{"d_model": 384, "n_head": 3, "n_kv_head": 3, "head_dim": 128, "d_mlp": 1536, "vocab_size": 2048, "activation": "tanh_gelu", "norm_eps": 1e-05, "positions": "learned+rope", "init_std_qkv": 0.0185, "lr": 0.000696, "lr_head": 0.0048, "schedule": "wsd", "batch_tokens": 32768, "doc_mask": false}
MLP neurons of a small language model. Each row is named by its layer, matrix (up: input weights; down: output weights) and neuron, and shows model dimensions 96-223. Each number is 200 + 20 x the weight over its row's rms, rounded and kept within 0 to 999.
After each neuron's rows, "fires in" lists the words (lower case) most often at its 100 highest values on Wikipedia text that the model never trained on.

L6.up925,204,203,218,184,240,201,216,218,216,208,202,223,209,170,192,218,215,191,206,203,167,217,187,238,220,224,185,178,221,206,211,243,219,186,207,194,189,214,168,190,191,198,231,195,194,183,183,214,226,206,170,207,207,205,169,194,179,215,195,216,215,197,239,205,247,222,228,195,220,229,199,188,194,186,214,216,177,188,201,194,189,175,208,245,189,182,208,188,183,210,172,209,185,266,214,195,206,227,182,161,209,198,209,222,193,196,190,222,213,179,217,192,203,199,215,227,238,214,213,222,190,199,195,220,191,205,181,189
L6.down925,177,174,204,168,209,220,197,196,251,213,156,172,214,203,185,216,179,211,186,209,191,193,206,186,216,162,172,190,174,194,222,184,205,227,202,196,203,200,223,225,186,187,178,205,223,186,251,179,220,170,188,234,214,200,247,195,168,204,170,211,207,211,177,221,204,216,210,201,215,199,213,204,203,198,187,194,202,209,173,211,228,198,221,222,190,186,213,209,195,204,173,200,193,198,203,156,204,192,203,191,176,239,209,149,230,242,196,159,169,192,175,206,199,221,173,196,219,220,208,195,219,202,215,182,189,220,209,208
fires in: "as", "new", "world", "national"

L5.up247,206,205,242,196,238,224,223,219,212,182,196,204,170,185,184,204,218,196,194,198,207,216,166,205,207,217,184,174,227,191,201,214,220,198,203,214,217,207,177,178,196,198,214,243,207,188,179,196,194,187,144,224,200,208,219,169,183,183,210,225,229,167,240,246,215,216,174,225,230,184,185,183,194,221,220,213,189,194,245,210,179,163,159,218,180,196,195,174,214,205,209,190,176,186,197,201,201,224,228,205,190,200,175,194,172,163,217,221,229,190,215,191,207,218,164,234,178,193,213,210,227,198,198,195,205,165,211,200
L5.down247,215,170,212,200,198,238,196,199,186,215,201,213,209,213,188,208,229,223,179,144,160,182,233,204,205,198,191,191,214,180,227,184,224,205,189,199,221,219,175,208,224,209,193,198,213,196,190,210,204,179,181,232,218,184,189,227,184,188,212,213,200,194,213,227,216,219,196,206,204,166,171,178,202,230,201,205,185,181,242,172,175,195,215,222,186,203,197,201,195,198,156,175,186,197,165,180,169,229,232,198,200,189,189,228,201,189,207,201,179,200,196,187,183,199,185,216,206,231,194,205,207,191,147,187,199,224,193,230
fires in: "in", "of", "near", "for", "to"

L5.up1448,168,197,221,154,238,193,213,208,228,237,192,194,195,217,207,208,223,198,197,213,194,203,193,218,182,223,212,209,178,218,220,219,160,198,194,243,179,186,187,218,178,209,215,196,158,191,197,201,194,216,213,212,191,204,210,172,173,250,170,193,210,200,240,213,193,203,223,217,213,199,191,167,212,211,190,164,216,197,169,212,209,184,219,223,206,162,189,229,169,228,192,200,185,211,224,222,198,193,188,207,189,218,244,201,186,210,203,216,170,205,172,188,221,207,171,214,217,219,165,229,206,219,208,236,174,190,202,173
L5.down1448,218,229,159,209,188,162,180,208,200,190,189,200,200,233,191,190,160,188,221,222,251,197,199,190,189,185,214,193,210,215,216,219,219,186,152,230,186,187,182,176,222,179,185,219,217,198,201,231,174,210,214,203,243,199,187,217,171,190,201,182,187,223,159,213,203,166,235,185,237,210,208,181,194,159,169,212,217,233,170,200,219,207,186,204,187,234,246,201,192,148,204,181,235,190,209,206,178,207,208,248,231,205,196,202,212,175,216,217,231,205,167,204,194,202,227,176,182,170,247,168,195,216,221,197,192,189,197,188
fires in: "such", "those", "development", "located", "social"

L5.up111,202,196,200,203,199,190,224,205,185,214,194,197,172,195,183,194,227,193,200,226,190,203,195,207,193,200,215,176,208,229,269,221,254,203,195,204,182,196,183,210,155,154,193,201,180,201,185,178,210,198,215,209,216,171,188,178,198,198,147,207,185,207,218,176,192,208,195,191,228,163,198,211,196,235,186,234,254,212,213,200,169,200,199,207,211,211,181,191,221,199,182,186,236,206,189,169,175,211,179,204,178,192,172,185,202,216,195,205,224,207,167,227,189,201,183,185,211,224,207,225,220,207,209,161,199,213,228,219
L5.down111,183,205,182,214,202,217,154,186,182,192,179,199,223,214,187,202,182,199,216,163,205,226,199,184,207,217,173,203,218,228,186,240,189,163,218,205,247,168,204,207,199,225,192,170,194,221,188,201,164,209,201,209,201,224,254,160,187,195,216,177,177,172,214,204,198,222,195,207,202,250,190,185,168,206,185,171,208,198,212,216,186,216,172,217,194,184,219,218,180,197,210,193,194,219,202,219,201,215,205,202,226,187,197,202,197,211,217,218,193,173,218,158,184,186,198,212,208,201,199,163,177,183,184,187,181,193,190,161
fires in: "such", "known", "described"

L5.up406,155,215,222,176,222,230,209,155,184,222,223,185,165,169,188,170,223,198,171,203,153,192,190,221,200,215,216,189,216,228,224,206,184,187,192,217,179,201,131,206,198,198,197,199,174,197,224,162,208,208,209,202,228,223,210,214,182,211,217,214,195,185,246,226,174,234,225,176,199,198,211,175,178,208,175,181,213,192,206,161,209,173,200,237,183,193,226,214,175,203,237,210,202,219,175,200,173,254,215,201,199,205,208,196,152,214,217,214,207,229,228,236,177,177,155,194,201,197,188,230,223,193,223,210,206,203,206,215
L5.down406,231,209,194,174,204,241,220,216,177,217,183,211,173,204,195,202,212,220,208,223,211,233,197,208,245,166,202,173,185,173,221,197,186,213,170,190,183,205,206,171,214,222,187,235,233,200,192,201,245,182,180,184,203,179,170,172,169,215,175,217,239,146,248,208,204,187,219,181,208,207,248,187,178,204,205,232,155,189,201,207,194,184,193,189,208,212,179,194,217,211,167,180,225,191,195,181,192,185,219,182,175,210,209,198,193,246,208,171,247,226,216,215,213,182,178,188,178,229,189,210,231,225,200,194,250,219,217,195
fires in: "his", "her", "social"

L6.up318,202,200,250,207,203,201,189,188,193,221,218,182,200,206,211,192,211,208,200,218,159,194,189,222,196,214,216,195,213,209,235,215,194,175,217,237,198,215,183,194,197,180,214,191,170,184,197,165,236,219,215,226,240,216,200,186,196,189,215,256,198,197,190,214,220,221,215,208,198,204,230,192,200,210,178,191,231,174,191,190,190,161,181,231,220,195,216,228,206,202,237,196,233,214,224,196,205,208,175,184,207,185,213,169,199,215,211,215,235,196,236,172,196,184,185,172,181,222,186,223,211,204,212,193,161,206,166,198
L6.down318,213,215,193,216,229,183,207,216,194,216,234,193,211,208,217,177,165,236,195,195,189,170,204,177,175,214,188,215,200,186,221,225,230,166,211,209,178,198,186,221,201,180,208,226,182,214,182,218,196,219,220,186,222,172,181,190,167,173,197,175,190,202,193,217,200,204,182,180,213,217,181,162,225,214,186,207,211,159,203,223,193,181,162,210,205,200,219,187,193,177,243,185,183,220,233,222,170,213,205,183,215,176,196,220,203,181,206,218,192,201,208,197,193,183,213,211,224,205,207,172,199,224,196,220,196,193,180,175
fires in: "with", "and"

L5.up1400,244,234,194,147,216,230,232,182,210,187,202,215,167,207,228,194,173,187,181,224,182,221,178,222,198,217,186,199,205,190,217,196,203,188,191,222,202,205,181,183,191,203,217,200,183,155,213,193,233,177,174,173,217,237,222,168,222,199,181,235,229,226,201,190,205,213,199,179,218,194,181,188,207,208,212,191,209,188,180,194,211,147,214,212,193,185,218,220,207,189,172,215,205,200,189,189,207,248,196,203,200,201,227,183,200,193,207,221,194,176,205,221,215,185,202,219,211,190,155,187,192,214,205,196,220,225,208,228
L5.down1400,208,160,192,178,208,193,204,181,233,196,206,182,191,203,212,250,163,174,176,189,170,227,178,222,182,190,176,211,189,196,223,197,206,217,216,229,165,200,223,190,154,219,204,214,216,163,224,231,228,191,208,172,211,186,250,186,213,184,176,225,250,210,193,172,181,211,202,207,212,167,189,165,179,196,209,220,190,188,192,186,213,182,223,165,211,173,183,219,183,212,187,185,229,227,218,214,190,207,211,202,197,180,199,202,206,206,178,205,155,227,209,201,193,204,210,217,232,209,199,204,204,214,205,208,236,179,185,219
fires in: "as"

L5.up368,190,217,167,206,216,253,194,226,209,185,197,217,214,209,195,197,198,208,196,203,190,185,224,189,180,194,201,191,184,180,202,215,210,201,196,163,180,208,213,211,188,190,206,220,188,187,174,174,180,189,231,195,217,184,177,199,156,212,197,195,194,191,243,179,204,200,234,201,245,202,196,193,200,220,167,200,221,206,183,193,202,196,192,199,193,210,213,221,183,159,176,184,224,216,192,174,225,267,216,242,190,211,186,177,199,201,219,223,191,202,193,257,198,172,190,210,226,176,199,197,187,184,178,183,200,190,251,187
L5.down368,195,226,208,202,211,188,198,175,210,212,193,206,175,236,179,222,211,175,233,171,185,173,201,201,180,153,209,204,197,181,165,209,195,221,194,228,211,209,236,188,189,188,195,184,216,191,232,224,174,209,205,226,229,195,201,220,197,216,207,184,200,182,201,202,188,197,206,183,200,241,206,214,210,202,224,190,194,234,208,207,194,166,210,196,191,208,197,215,203,220,189,247,224,183,229,217,231,218,211,168,216,189,217,174,198,186,199,223,214,212,204,114,226,204,208,188,210,224,198,239,225,230,194,215,213,196,235,253
fires in: "known", "such", "to", "late", "listed", "called"

L5.up894,221,197,213,201,204,172,215,207,188,196,222,185,181,224,175,192,194,195,218,192,183,172,180,214,167,212,184,198,213,215,202,235,201,181,163,203,200,250,200,173,191,192,225,176,207,168,192,195,220,208,197,225,230,181,215,195,159,186,183,248,213,223,220,228,203,248,236,220,206,219,178,203,174,214,193,185,218,188,187,191,167,193,208,246,202,209,208,221,191,167,178,199,211,206,227,200,212,208,198,206,190,208,195,162,195,213,212,210,174,172,219,191,224,194,188,198,205,207,172,209,218,217,205,184,216,245,204,214
L5.down894,207,183,183,246,185,203,199,189,240,194,209,201,181,225,180,182,156,173,190,193,193,182,180,188,183,224,182,199,199,210,170,215,151,207,200,196,199,206,195,158,207,200,204,194,231,186,197,215,217,199,208,182,229,192,166,198,190,218,192,204,251,198,169,214,178,225,193,197,211,209,190,221,190,182,208,239,187,174,180,221,189,196,208,207,218,160,193,209,240,208,173,185,204,197,227,229,212,226,226,199,214,176,155,226,195,190,229,203,224,177,205,224,230,218,211,242,188,192,177,210,236,226,219,178,204,179,194,223
fires in: "the"

L5.up1418,190,202,212,193,237,179,209,203,226,168,223,171,185,218,192,165,221,179,199,198,197,180,186,224,194,234,184,198,234,206,217,211,219,166,197,216,214,187,158,216,212,190,210,213,181,172,211,179,226,193,214,186,190,195,195,203,176,193,188,248,184,213,202,200,224,167,198,191,195,209,181,174,193,190,197,200,181,179,264,219,186,183,180,216,188,193,202,206,178,165,205,209,213,193,224,217,234,210,246,185,204,205,206,191,165,182,190,234,196,199,213,222,212,151,166,187,207,200,187,226,209,233,210,185,209,162,195,211
L5.down1418,198,207,203,177,207,203,208,217,224,216,197,177,237,191,175,193,179,186,194,196,213,192,191,215,178,213,186,210,223,213,223,197,231,194,188,223,194,209,171,187,195,183,230,240,169,187,193,185,178,228,207,202,198,213,245,183,176,210,185,209,179,200,178,212,201,208,203,213,218,179,190,171,222,200,193,192,210,182,200,205,178,174,190,215,162,192,223,201,149,188,249,200,187,182,215,216,199,171,193,215,195,200,221,196,213,224,194,220,219,228,184,223,171,181,196,224,233,228,173,215,169,233,222,171,184,178,178,222
fires in: "by"

L6.up825,226,200,171,183,224,215,194,200,190,223,223,200,216,198,184,201,191,203,198,186,186,213,176,223,182,199,196,185,209,201,190,215,194,210,205,228,216,203,192,177,195,196,196,226,176,182,180,193,234,184,215,200,201,204,205,140,208,208,187,211,246,187,235,180,209,219,184,274,182,186,203,172,200,200,191,208,208,149,219,162,193,165,172,202,187,215,246,224,212,204,184,188,204,210,219,207,222,184,211,174,205,215,193,153,194,207,206,218,194,209,205,222,222,209,166,219,228,173,197,225,204,219,185,187,218,181,190,187
L6.down825,184,224,199,159,247,209,231,199,240,184,197,245,196,197,218,216,210,194,140,170,197,227,164,188,184,191,210,168,222,197,227,190,225,224,204,236,165,206,165,235,204,197,186,198,211,173,203,225,260,223,198,182,183,195,201,179,203,179,207,196,208,205,182,206,194,189,198,157,222,192,193,150,202,199,176,246,193,197,180,147,222,170,221,195,207,188,203,188,187,187,172,167,238,228,158,183,203,204,190,221,208,165,200,217,224,173,243,229,224,215,210,181,208,214,202,203,223,204,224,211,215,220,204,238,219,215,192,187
fires in: "as", "new"

L5.up850,220,229,188,185,205,211,236,241,181,208,206,186,186,153,203,202,202,207,175,206,177,211,213,211,210,208,177,208,210,171,200,228,215,197,199,199,200,217,203,207,205,220,218,239,195,203,216,181,206,210,169,188,194,208,215,181,228,170,194,210,175,213,209,182,219,191,207,201,200,197,169,169,186,192,190,208,218,152,214,210,177,163,181,188,195,180,244,188,200,206,219,200,235,221,167,193,210,194,205,225,200,216,246,184,195,173,202,257,213,211,208,227,218,152,211,229,195,202,155,194,181,211,211,208,195,223,169,206
L5.down850,224,225,189,151,205,205,225,199,217,195,201,167,225,158,210,222,206,206,201,172,170,180,195,210,199,192,182,221,221,169,198,234,186,238,185,205,194,198,194,193,197,190,209,253,199,194,175,168,192,190,231,182,206,192,257,197,179,171,211,212,200,212,214,192,192,205,210,213,193,212,209,160,190,191,213,198,215,173,221,202,214,188,193,195,188,201,188,198,224,208,214,192,209,190,154,183,175,230,190,204,200,221,209,212,202,214,177,198,207,189,214,222,236,157,187,197,199,215,145,210,155,250,201,215,215,204,168,198
fires in: "by", "of", "young"

L5.up1121,196,243,209,214,205,185,213,188,258,201,226,214,196,184,220,227,179,192,214,219,191,213,203,191,205,218,210,184,177,222,168,201,180,187,195,238,204,204,171,219,183,219,190,198,210,149,161,178,209,211,204,195,226,271,171,165,238,205,190,188,188,225,213,185,201,214,178,200,221,179,202,177,223,200,210,212,205,202,176,222,177,183,197,198,200,196,218,184,213,206,179,210,191,241,184,175,193,229,196,196,207,200,173,156,197,200,213,208,181,198,184,226,186,174,190,205,207,188,187,217,212,208,221,178,201,195,186,234
L5.down1121,214,188,217,178,209,218,202,228,163,194,180,207,219,187,168,167,190,203,173,201,209,239,159,171,150,197,205,153,195,214,199,196,201,219,203,203,186,190,179,188,184,212,185,232,194,204,192,191,192,196,243,233,170,190,188,207,164,195,193,190,201,231,185,208,191,195,193,191,182,201,207,189,177,194,185,156,215,201,190,181,177,186,199,199,201,212,181,228,189,261,196,165,199,182,202,222,211,235,246,182,169,211,214,212,207,203,226,190,187,217,193,201,194,192,193,227,206,184,199,214,193,211,197,245,206,209,232,213
fires in: "of", "white", "cross", "plants"

L5.up664,188,204,165,153,230,226,202,200,205,193,191,181,199,180,197,186,194,201,216,217,241,210,178,200,188,211,180,177,230,205,227,217,175,185,181,244,212,201,167,179,188,201,200,225,161,186,227,185,214,172,185,169,229,252,215,167,204,202,163,216,219,219,216,219,188,201,202,196,203,222,177,184,218,213,229,207,191,159,198,206,196,170,182,221,198,215,170,222,201,207,236,228,195,230,200,201,211,201,235,163,183,184,179,140,205,216,186,199,188,198,188,219,184,186,181,223,241,223,199,209,177,220,208,174,163,214,219,197
L5.down664,185,235,182,210,234,165,220,246,195,210,219,205,198,173,170,238,234,204,225,190,176,163,192,202,209,195,187,207,187,201,196,207,184,193,182,218,190,187,188,221,171,190,173,206,235,217,216,162,189,186,216,204,207,185,213,199,199,151,216,205,183,200,184,201,183,207,236,200,273,186,198,186,211,221,169,202,194,218,165,214,216,180,200,174,198,174,202,210,180,195,212,163,211,247,221,195,201,168,188,199,209,212,209,197,228,177,216,179,200,206,181,225,198,200,200,210,157,224,214,215,201,194,204,167,217,219,185,223
fires in: "first", "he", "by", "for", "of", "hearing"

L6.up971,216,200,192,187,221,197,215,215,186,141,197,190,181,185,181,220,196,248,201,213,221,179,177,244,235,224,161,219,237,209,207,208,207,199,230,165,195,239,174,207,210,230,224,204,181,178,217,184,190,228,187,193,221,223,210,169,193,192,156,202,197,158,241,232,242,225,186,226,217,196,180,203,223,237,198,228,203,160,174,188,173,171,197,223,201,192,226,178,205,196,207,226,204,190,215,173,206,210,213,195,192,169,220,195,192,177,215,210,196,195,196,222,211,199,192,205,217,201,163,211,200,179,195,199,204,162,209,180
L6.down971,218,217,198,185,203,221,208,182,192,157,195,168,214,199,210,219,216,258,180,202,183,176,200,198,169,228,183,222,240,181,178,206,209,231,221,183,217,198,199,216,183,219,219,215,174,220,190,156,215,198,187,205,187,213,234,194,199,211,206,167,161,204,199,211,231,192,174,210,200,208,189,282,219,198,201,195,209,187,198,217,200,215,186,209,219,211,195,195,188,183,200,218,216,156,213,192,181,183,220,199,187,202,208,196,189,200,203,216,200,206,190,240,206,178,200,196,196,186,193,229,196,209,214,201,231,188,166,214
fires in: "to", "of", "between", "in", "from", "by"

L5.up362,197,182,211,181,213,204,203,227,171,224,186,197,171,190,195,201,222,205,182,204,216,214,168,241,188,216,198,186,174,184,217,193,182,177,192,207,208,214,172,196,192,195,203,210,196,177,208,177,236,216,193,225,247,201,219,199,202,152,194,242,232,142,226,172,193,230,240,238,218,203,154,192,174,225,201,195,203,174,191,157,188,156,180,228,225,187,222,202,216,197,163,210,192,213,205,174,223,214,191,234,176,229,214,211,193,203,234,212,185,187,239,241,196,218,185,203,205,204,179,202,198,234,223,156,212,198,225,200
L5.down362,206,168,181,193,188,188,145,186,233,179,200,252,212,205,186,166,217,190,187,216,215,180,189,204,188,192,176,177,214,164,166,223,215,234,216,175,208,207,182,197,222,181,193,190,208,222,201,157,196,203,200,220,161,208,215,190,213,160,213,185,179,223,167,200,215,217,186,185,223,192,202,222,215,181,178,183,213,189,208,240,180,201,185,212,207,216,199,179,197,181,207,187,198,182,186,219,160,158,214,204,207,219,210,207,150,178,212,198,188,202,202,231,202,171,182,214,203,188,173,188,157,219,181,199,230,204,208,166
fires in: "to", "for", "of", "defined"

L8.up1441,167,199,174,186,206,196,217,232,190,191,227,232,197,181,187,185,191,183,165,232,197,214,209,222,207,239,226,185,198,194,235,212,184,199,193,203,138,214,193,209,176,198,236,203,188,214,213,197,226,215,180,224,235,259,199,209,199,224,189,236,263,200,207,167,238,219,206,219,164,166,211,200,173,229,197,172,189,190,217,188,188,191,227,201,195,170,219,189,174,186,219,184,203,203,192,194,207,195,202,200,217,193,184,214,163,181,244,216,193,193,213,205,198,218,202,209,180,165,181,229,226,205,219,213,206,218,200,257
L8.down1441,226,186,204,201,212,178,231,178,195,199,192,215,174,214,169,161,181,172,196,191,174,218,242,169,186,175,175,229,218,184,167,182,210,196,195,187,222,183,175,235,182,173,199,197,189,195,196,222,202,215,204,210,195,174,189,188,196,172,211,208,217,220,222,217,207,208,201,196,182,236,244,192,204,191,226,207,196,219,209,188,195,198,225,160,223,221,196,207,197,228,189,208,195,172,184,200,180,168,202,184,166,186,217,179,219,191,174,168,176,244,191,168,231,177,227,190,213,205,212,194,196,201,198,225,243,203,212,183
fires in: "his", "s", "her"

L5.up188,193,215,222,186,248,183,201,198,171,184,199,195,229,183,215,208,200,199,220,179,188,176,197,212,199,226,183,209,200,191,207,226,205,205,202,196,175,240,164,203,196,194,235,224,201,198,192,203,194,207,197,179,208,199,194,202,221,195,189,243,200,182,229,196,201,199,199,220,212,182,170,207,194,219,227,187,198,189,201,212,188,190,195,215,168,193,218,183,160,186,193,190,197,197,200,170,210,209,197,199,232,202,196,146,188,193,207,209,194,185,231,185,223,180,186,221,226,183,201,225,211,187,193,220,158,205,186,222
L5.down188,207,178,206,203,187,186,212,214,184,196,194,186,169,181,191,190,202,198,174,185,197,201,207,196,181,193,197,189,176,184,232,177,193,225,185,211,196,225,231,198,170,182,173,191,213,199,199,178,223,188,187,226,216,181,240,151,215,147,171,187,199,197,193,219,200,211,195,193,237,202,206,204,203,193,189,194,170,188,233,191,209,186,230,226,220,203,153,162,221,178,137,204,206,168,183,166,186,190,203,178,189,198,223,212,212,205,225,181,198,222,198,187,184,204,196,200,179,185,190,199,195,205,207,193,226,223,216,219
fires in: "from", "of", "in", "by", "to", "on"

L5.up981,234,239,191,181,266,218,192,209,164,221,237,220,210,185,192,184,177,216,243,181,198,193,183,202,187,219,194,203,231,213,221,197,158,231,201,222,180,216,165,184,221,187,192,209,209,206,200,172,233,218,181,212,219,175,200,196,199,207,192,202,231,182,187,187,226,187,204,235,195,192,187,180,172,225,227,184,197,181,217,192,193,219,184,236,173,184,245,206,185,170,192,212,192,215,220,198,267,238,225,174,206,173,186,216,209,217,196,221,213,207,192,214,207,194,206,232,203,196,197,177,173,210,228,175,166,164,182,195
L5.down981,196,217,215,159,221,207,216,200,206,208,236,199,190,189,193,191,173,186,212,168,178,175,187,207,193,211,200,189,207,201,188,225,208,198,231,222,213,202,216,192,183,223,247,238,200,205,186,179,200,236,216,201,221,199,212,217,199,196,174,212,204,214,205,178,234,225,210,216,221,207,201,153,161,220,192,152,219,200,222,185,190,197,166,233,201,146,195,183,201,178,195,220,193,192,213,196,221,211,229,202,207,185,185,208,230,204,200,206,181,204,166,232,191,202,200,202,203,167,198,208,209,208,224,205,182,194,218,179
fires in: "on", "once"

L6.up636,212,212,197,185,214,199,157,200,186,208,192,172,190,169,200,204,203,204,181,199,151,191,189,211,197,196,220,176,211,205,205,246,200,211,230,200,196,197,179,175,197,184,209,219,169,179,179,187,219,222,183,221,213,207,197,190,238,172,203,228,210,232,244,213,209,236,191,175,221,197,189,184,233,215,182,173,208,197,192,179,208,160,192,225,206,240,227,186,188,201,191,194,191,219,192,187,181,239,207,185,201,184,205,165,188,200,205,205,212,207,241,207,178,166,166,205,255,199,191,200,175,198,176,193,204,217,172,187
L6.down636,205,204,210,180,225,173,187,186,186,222,209,198,188,180,193,196,184,226,164,160,171,191,172,201,184,182,210,173,189,216,190,242,199,213,189,202,182,185,211,175,160,182,189,233,209,203,219,203,210,212,179,189,200,170,218,178,202,158,232,198,224,199,181,193,200,204,193,166,189,210,229,187,234,195,190,255,215,212,226,201,214,209,246,194,192,205,202,214,207,185,167,190,209,209,196,170,185,211,198,198,208,162,152,190,231,222,191,223,208,231,188,190,173,202,187,234,207,206,239,193,192,184,208,194,220,232,238,212
fires in: "of", "with", "using", "uses", "on"

L6.up463,213,194,190,170,221,203,187,228,210,211,201,209,188,195,192,231,199,229,165,215,203,227,201,195,200,204,201,196,190,192,218,198,199,213,201,179,179,175,190,188,163,202,197,227,201,159,198,200,232,198,171,227,198,224,183,152,255,206,213,259,216,219,189,191,199,249,192,227,186,194,195,180,183,203,209,227,246,200,177,178,162,182,206,196,170,192,192,197,213,197,196,161,222,225,207,193,207,213,216,195,176,196,205,186,183,210,222,240,199,202,225,186,222,204,169,188,198,223,204,240,210,223,203,169,218,211,158,179
L6.down463,195,175,253,216,191,179,246,188,194,167,155,176,175,198,222,197,163,185,217,208,187,179,204,194,194,184,210,206,187,202,169,202,201,227,197,214,175,181,211,190,166,158,201,168,205,175,202,213,196,210,190,219,188,180,190,207,197,189,186,193,236,220,207,189,188,195,217,176,170,186,228,210,198,220,176,183,164,211,189,210,216,201,225,188,236,189,185,201,211,225,165,216,198,204,173,209,232,225,195,224,213,181,175,214,226,228,188,179,196,238,216,199,201,197,170,210,215,211,179,199,198,199,212,259,217,212,222,207
fires in: "as"

L6.up151,197,206,197,211,200,215,184,166,212,177,203,212,211,186,209,200,210,203,180,220,209,213,167,227,189,212,192,205,227,231,205,235,209,203,220,210,172,226,194,185,235,189,240,188,164,154,220,184,226,214,222,174,217,227,204,228,197,194,182,204,218,241,202,213,244,197,208,192,193,218,198,174,190,220,215,195,211,201,210,193,183,152,182,232,199,204,198,189,196,198,197,226,237,217,193,191,204,209,192,192,167,210,193,194,137,173,206,212,230,170,203,198,250,216,185,218,204,199,170,193,208,222,169,170,216,218,211,198
L6.down151,225,213,203,171,199,185,224,191,190,229,189,174,183,221,191,196,181,203,206,162,212,200,185,224,200,236,227,176,160,182,220,169,219,205,198,192,221,219,202,223,166,207,171,217,162,209,171,185,203,169,183,215,158,168,213,203,193,182,170,210,187,183,201,165,191,196,202,198,228,200,233,249,216,175,194,209,201,216,171,179,189,234,225,167,202,217,205,224,192,200,223,188,169,204,222,206,197,166,193,205,181,206,184,195,201,211,215,223,153,189,175,206,196,177,206,176,186,219,230,193,200,170,196,184,197,185,207,238
fires in: "also", "features", "position", "focused"

L8.up1174,183,187,227,214,252,229,183,166,181,219,197,204,197,197,189,187,152,222,191,200,181,200,216,208,195,236,210,190,211,199,219,225,227,204,204,225,180,208,177,206,181,174,226,197,184,181,230,169,217,201,206,237,234,200,183,199,201,182,172,220,212,205,242,214,189,192,247,231,201,207,206,190,210,256,226,192,193,172,216,189,207,156,205,214,170,216,218,223,174,205,177,211,251,218,216,191,217,270,228,210,181,194,215,172,175,216,219,195,217,199,224,182,201,200,164,222,218,206,200,186,222,199,190,176,180,215,190,220
L8.down1174,190,215,224,204,179,186,211,181,212,192,171,229,204,181,189,170,230,194,187,160,181,199,191,209,173,216,207,219,216,191,207,175,207,209,194,219,221,228,193,224,147,155,204,187,206,240,188,189,189,203,209,199,221,196,159,211,207,185,195,193,217,222,210,169,210,198,225,189,199,206,210,178,225,228,210,185,225,227,208,184,178,195,204,186,212,211,201,175,214,239,215,220,217,187,212,176,206,203,174,215,198,216,187,246,197,228,202,171,172,223,187,176,194,223,209,226,212,182,184,180,173,228,208,211,205,214,235,238
fires in: "and", "he", "the"

L8.up53,188,205,194,198,199,222,175,209,187,217,188,232,195,179,214,213,206,217,186,188,195,201,192,208,199,230,232,188,184,189,229,217,218,224,223,171,212,205,181,236,214,169,207,231,193,178,216,221,206,221,182,208,245,220,182,184,212,155,232,248,194,190,201,238,230,200,185,228,173,189,218,198,192,207,146,184,226,170,224,194,203,197,181,197,218,212,239,237,164,200,173,209,233,218,203,191,192,206,208,186,215,183,224,226,206,197,193,232,205,231,181,208,202,164,176,219,226,224,206,223,200,205,189,199,190,193,192,222
L8.down53,214,180,214,240,203,185,200,216,219,204,239,176,220,215,214,196,201,218,212,190,187,222,222,222,200,185,192,165,174,194,214,191,161,198,184,182,191,214,221,179,209,186,191,227,188,217,219,172,178,156,194,190,205,200,190,208,179,250,155,177,183,194,206,195,186,204,233,173,228,167,173,158,199,233,205,214,208,222,191,164,208,230,227,184,158,225,189,169,187,228,221,226,237,206,200,190,197,234,243,185,162,213,168,196,184,229,224,213,184,196,200,185,209,210,183,210,234,208,229,208,184,187,169,203,198,203,196,200
fires in: "and", "is", "energy"

L5.up1222,199,187,188,158,252,200,205,233,206,207,222,177,208,227,204,190,202,228,181,203,213,180,200,217,193,194,209,200,209,153,212,241,196,176,212,203,198,224,183,207,186,182,228,202,170,178,184,184,217,191,208,185,227,204,197,191,192,194,232,249,202,179,218,189,195,187,222,209,209,199,181,179,221,216,202,201,215,155,239,215,231,183,181,217,217,184,168,200,174,190,194,208,197,222,179,184,207,242,202,185,168,211,208,170,182,178,195,198,228,184,234,220,173,161,196,214,226,189,198,229,216,167,215,185,211,204,220,197
L5.down1222,208,218,206,169,195,201,188,196,172,193,218,210,203,203,191,234,188,228,167,214,181,165,186,216,176,206,202,206,185,190,221,205,208,221,189,217,170,187,176,184,211,209,212,195,237,174,211,197,224,208,189,198,205,205,199,220,192,181,195,221,201,189,211,232,203,193,191,197,197,179,188,184,207,236,175,196,196,166,199,204,224,219,228,213,230,223,163,192,214,194,241,218,178,206,176,226,192,229,222,148,180,180,206,213,194,199,181,220,185,165,197,220,222,203,157,198,229,191,180,196,190,210,218,220,247,214,213,191
fires in: "during", "to", "at", "after", "when", "by"